Weights of a small GPT-style language model, trained from scratch on English Wikipedia: biases.
MLP neurons of a small language model. Each row is named by its layer, matrix (down: output weights) and neuron, and shows model dimensions 389-484. Each number is 128 + 24 x the weight over its row's rms, rounded and kept within 0 to 255. Numbers have three digits each.
A block is one neuron, or neurons of one layer that tend to fire together. After each block is what it responds to, as a language model described it from the Wikipedia text at the highest values.

L2.down221:108130187170156134079080139100095131134161046157158127137117169148150154136116120141140120123088137114135121157132108170135130147140161124165179135145130117094148120107123081116124084133132123114115142100080135166097122077111137097118123095172116166159115122156113142128112114096111105138
L2.down257:083122074163152174101126149128116117131114116127130117102103119140115138131123110117129127130121140120138096157127122130073104135142151116115135124147149146119147110125088138096118154122148108149136139142101134185125145120109113135141114074150132149109165170162134119138129134063102118191
L2.down1499:126115101139139130126123111101126109153111114158149109114130144090119113080167111180097156230070103124131109087109123127167154170097105126136157078139158120108130148124175129128157114121140161127101146117129127160136140104123120168136119110107087132139115119108107119144118116118159152123
L2.down1827:131095108131144126165143137133103140112098130100114121099120095160122121122150098134153104144123152100096134133136120106082120157137135070141128107119117123086102125193144137128101106099129122143135121079146133099151104162109122126107140129136081107112080117115121134123113118119102121124
Word-initial capital letters

L4.down587:114144131145152159122104128131131108114130130149131129148092107130131085129164124154164146131120170130121127124152122075123142127115127130127136164141098139104127126133163101122150132103131141137097140131124147127128169032094169169105145122145151153127155145124108128174092121109107122099
L4.down900:107193183134151207116077138114130106129117083161120124091118134123114122130142124136106120160128187149122140132127131111131097153168112128147105147116117157108106121085131146145157142151136142144110112119139134157120158109115148149148106147166120141102142115121155115143118145133128113102
L4.down1399:088153085104153120118089124132133127134142122167177106118089109119072107063132118145166136152129085132162157119172115116105130154105131097163097148145108164135124114079115103138175155158136123145124135140168112141116132137157158152109138143147139142120166126108134173135131125122110130154
L4.down1935:159079104101091115122116123111103153126127149113177127111093149126101116112128131123146111108133110112136127138164134159148141162116158095148111161139146196091105156106099134124171148133094126131141152157177161141137075148154149137107112155149138112130152166126095134126147082107131120137
Start of mid-sentence proper names

L4.down275:130084088078121085097162136086121119097156132108083100102112126146096096100085191169138123124125101129154105180094095107104165152142105130138121114151105120132136183132139099140148099142155155128140066140099133136114129171110089087123168133109142120138138096084116116146122125145128134152
L4.down517:108138060113135173157080107125148117166149139155104091179115128138133143124109176128143114149156106104107091122114153116126143121143107114141125091102122172102085157123138096150131131124122161122153102131154108135113140111111127128119144125156164116177137144148173132151113099132138097124
L4.down901:138130152155162084156162138142108096141141136134106149116082121166117137121144113092135151147173154122110108090156110152109132123127169104143147082144144136146077102077105128140154114123163073147123078140148150112116171144136147158126143131134113140121121166175107150132114154090157085134
L4.down1298:153089134151116114151164128104083082150142112101142172113115137136120136145083160119134120165152132124149155170117111150105126091114132121141103093162129119126142194127119109127151106173174130147159102135153123152148117140153149092125132138147108132132164170118128145142088128140103138131
Word-internal hyphens and punctuation

L6.down1944:123148139106152104139121165127141116144151144174124127114137107129141146139120115133140113126118141100140139143135135127111128116112120121143114094104125110140147133172143147148090158094100147124103131136094162111120098136126143123148061167096102112168086118168137136164124146133136116112
Table row-closing pipes

L6.down382:148137112152132105163132126152127121143120123132096109106104110070151184141141160117103113184091115146119127127078116134109136176069157140115093107121141117122133161105117102155171091122121144134173133137127121135126133132151127107137132137167138127124149113141108167138093139122132111131
Closing punctuation after glosses

L2.down43:128129138076140134126123122114091091097145121111125104153175085111097156112142152120164098109114123160133116128139104118134126113147130121122150125141157114087139111136125131137139157110126152150150134114112177138117082102118099139173165118144159141077130083105154113152132131137111110143
L2.down552:141152145119135108127128124144113130103113155124138135149147122128072086133133163137131132098132137106123099142132117120132078103114128116137125079113115117115154137140144134125154087174089148140150146133176143155110114130089167103144171140154149102115164121132128173141072100141128118121
L2.down984:106142152104142163121124132130117102151147091175158094117120117113129114120100146141175126100108112140143156126131112124104162147167084148129111188119137105069118152128079153120106115176171125121161136154098123101096080112108082122157137113140100176171110112136134136167127125170096103142
L2.down1238:097178163140137144151121134083131122095136131114108125117115179128128097143133178167086083090170096124112126141109114129128102115074119087137145129104149100150158186129174163155119164115126117125110122121113085156148076121055120123175147166099149113082106122127164194131134110121155108088
Main-verb slot after subject

L6.down685:112131139117186124168133110101163146099145102117121111154118094110157148127122144087131126138089103142103148132118112114096128114096126130141149151129120067159118144141139119127117151141093091133162127152162119158136136158140143104140129160137107158175121100116115138120113124133115147116
Capitalized name-initial fragments

L2.down867:112153120135132140117153106172128119101114131104125108100160142130144107136110115155106122145095083107150105134146152114159151121109081120168135117111101165150124136153127160165122129127174160168131125161102110132149130127126145118087103113109165141107129051130156101170145142164100140095
L2.down1242:143136122182107142075105127119116146098181149099128080131125120134116123135148087166106097099125109135091106130078123090109136148133094191165145123186112176095098142100095141128176129166155120111154148105156152178152152134135133143074157151166124153106136100125124120140147119138088140108
L2.down1513:101149142126118120151141108112126136088137154149126133121135152123080133104159174102165148153137152130074132125110107065124182149139140148128115136076148117071124144057148150162091172127123112137069131160135139131100105108166106141116156161129155141148131083115131129115131104170132107162
L2.down1584:057116144133104117139090105171135149124085089178101141120127187085111158114148138164116099099119171106117128155130145151122121191119138161114093130131116096130133139133128121120115127139106144166139130111139133132090084133138145160143151096186123086176157122124066116118164121111120122097
Parenthetical closing brackets

L2.down6:118130145127106131157160103135096107084161120098170115048075149143133157132136151102145098160104116119135111113170115145122116170116149074121132138197100136084140114120116127082108151156124149156147167096096125113112120139143097085163152111150110105132142110104094144156101131144159099095
L2.down185:124105160100151132099105113178118138092127071101132107147154138142131082133158119153108115152116150138130116169104107161155146133111168181124137114125137127137125153154165141109138140158124126116120156127114125090187092112114117105119117123194095137124141134117117082118131139179117123119
L2.down675:126126147133110171107132149157114114117141165127130100158113127154139104138106150118098148117090109126145161133137128117130122122114125105134140151138126128138133086155146122077115150128152109114127128142103121131117103199118167109172138084125141135130142128120140085125147123145135161155
L2.down1951:175123125156102131135096122108135132122123155110110114173157118128156148152129139149116184158098148156105136136123165136117096149130134129135134109097137129141143122130152128170073114141144133096130127147133126095136146120153123141152101076120106158106127127148141089076118114134153118146
Coordinating conjunctions in lists

L4.down182:168112091127112112098102140152139124155143130173079160115126111157141144102121101114164123107099103116105083120154146154115101153144128077115141120138116118152078144099127091077129127149115103151158160081179104093152129165090169131097106101162138136118164097149133090115131150133141117128
L4.down266:097160143161087132112097139148124130127123165119141150167178112149103103169138128167132110106106129132152127106171138113132119145179115191125133104151155082127101117092126094128132129138092108104132154109147104135154125135117140185139155117134100108150116138153115110150147144115113147146
L4.down850:102119099152148112113120154155157138116137086070107111107135147181132156142152160108140121142146154166112079135155109125129114130111133138111193128104105099109126142095153089123136105120055148149096092086127133137139101150089117126170178115135120144180143154127090103120072094145120117164
L4.down1501:142084101135124121110162101141114126134155106153143117140172128115139142163121165126158123146102118134162159127125101118153121109137135151122085100123140140114120129126140102151151153113149106140074159135087155129126112171103163170118175116157139108149131107096155099121136120114134136077
Table cell separators

L6.down1694:128131061150108104139113122111138170110146131167117121101105146127088114111128122124098125139169091141149117107158121137120111143136130118118108128124151121123154091122199158124125104122138152089162171175121155085127147107138101083125135148146151115114160169105137061137117168133173121145
Clause-linking function words

L6.down1262:135117145118110136106131081116157113138114146109167137111132116100175141152172155143140124121083128111140111071100133133121141176175127155148084094144130082116167118143151119142121134120131089118140144145122180119117144093111142158106145127130149099154141106105170133112089128087102126140
Referring pronoun to prior thing

L4.down1154:108103133132122139122099103144143139108140151116150117126130130108141151149126116132087104102075147095070160107137146136107139112124098111129126161147106136117134124104166121114096151141101149158085129113140118131180119154110126150093152161147101158134147114118119178111089132167134190127
L4.down1401:154138108149124119105075108127100134132137116136127134124123151045104142139111128142124139092165085157100142081121129090100127157133133136148159164145159148091135140135085164119173078110111145096097119092110131099115122141162129094151150100143166118112089149113085193124109121099141148121
L4.down1409:141151157129080126158159144125140135110115135143095118139109135107112140132114121124145144074154179150117153102105131138135140115148091097106137087129085142169072103137147117103116143104137073169126180161123144142098116087131173102152159111110166091115144142133112128153156128139099092172
L4.down1810:104116142149087122097122133112106152108117112123081134168116125107145105106122112160160093086170132141128127116154155124152119124171103113174140098127123111157145115182156187152144128129101138136161102130138171128117121136132134125133135114121117118107125147153118160141088095166158094131
Temporal reference setups

L2.down959:127151118119096113134165118095109121117117133148087100137114130143138148160114140139107171139061117132120103096115117137121151117117122123144133157127146138098110138145155092109090133122093142128130149178141117149123103122102120115105130119168118135111130158135125169122120110105123102164
L2.down1420:141154174140124184127136164117100146122124123165075085128100114127159131158128140136122119133199114127120102098126113134115152099143124125144127139108159099130101106150097143115121125113073123149140097107183099146104116125150149097147187104119123124169133102103122153084111150084176134155
L2.down1883:123142172133148119133181141144145082165120148124124147133119142141096175163129157168155135093121129135125154144125133086133125131128131189159119143093112147130146130094142108115104140128111103123104173141080106140146103156156098111186147137123075139147103119178131124126142105136126104126
L2.down2006:126167161131180116100106154072134124139140095087114151136131167180095138121111150096146119137127116130126116094131141148128092129109145124119116119131144131147115142133112124113078145147143142115154119127162124136146106174126098146124126130095103121163108084124108103132134147091100147147
Table cell separators after numbers

L2.down51:153144131135153125121150105125151134108139199103111078066091130141144149135115119141104108108111108132112129129145088126137135113153137100141166094142125194135117103129142113139070109126091181148138178145061122139151103182116131108100145146149119123088163169114144132133145095125139114151
L2.down880:146183149124131115139109104123103142114143122146111098117140142135131123135112107094104134107146118095150118114134112137142107153117113119139141137091125162147166147131167143083132113096078120109140135111124127112088102129121156096126156134155148129101169158100130110146107085111165134132
L2.down1357:108120110132160150067126150119131163136104114122115107146124127120116109139116110119105158084120111112119166124129119116122144127150150092121131088110167147140132144098170153178093122116123130095147083170055126161090189146138080130117152124116108133130199130103084127150130070111141121100
L2.down1478:118140152124129100127112121145097125114159102155143131108143140178110172114158130118072180109156167142146108115151121149150150128126099141133159123107122119143147111167186151171132121093122142154149132148061118128114110139171128136152143149110125104138101116108168087140126105080127126171
Contraction t, function words

L6.down9:106113109119100117134114102157110141139163158133085114163128143113114146143148119144152111139086120164096136162093131151109124147123135139100131095130158151095126102136131181126188111098145122120126124136149142145146138190150147130126090151131130115091117173132130144096123182147132118101
Table row endings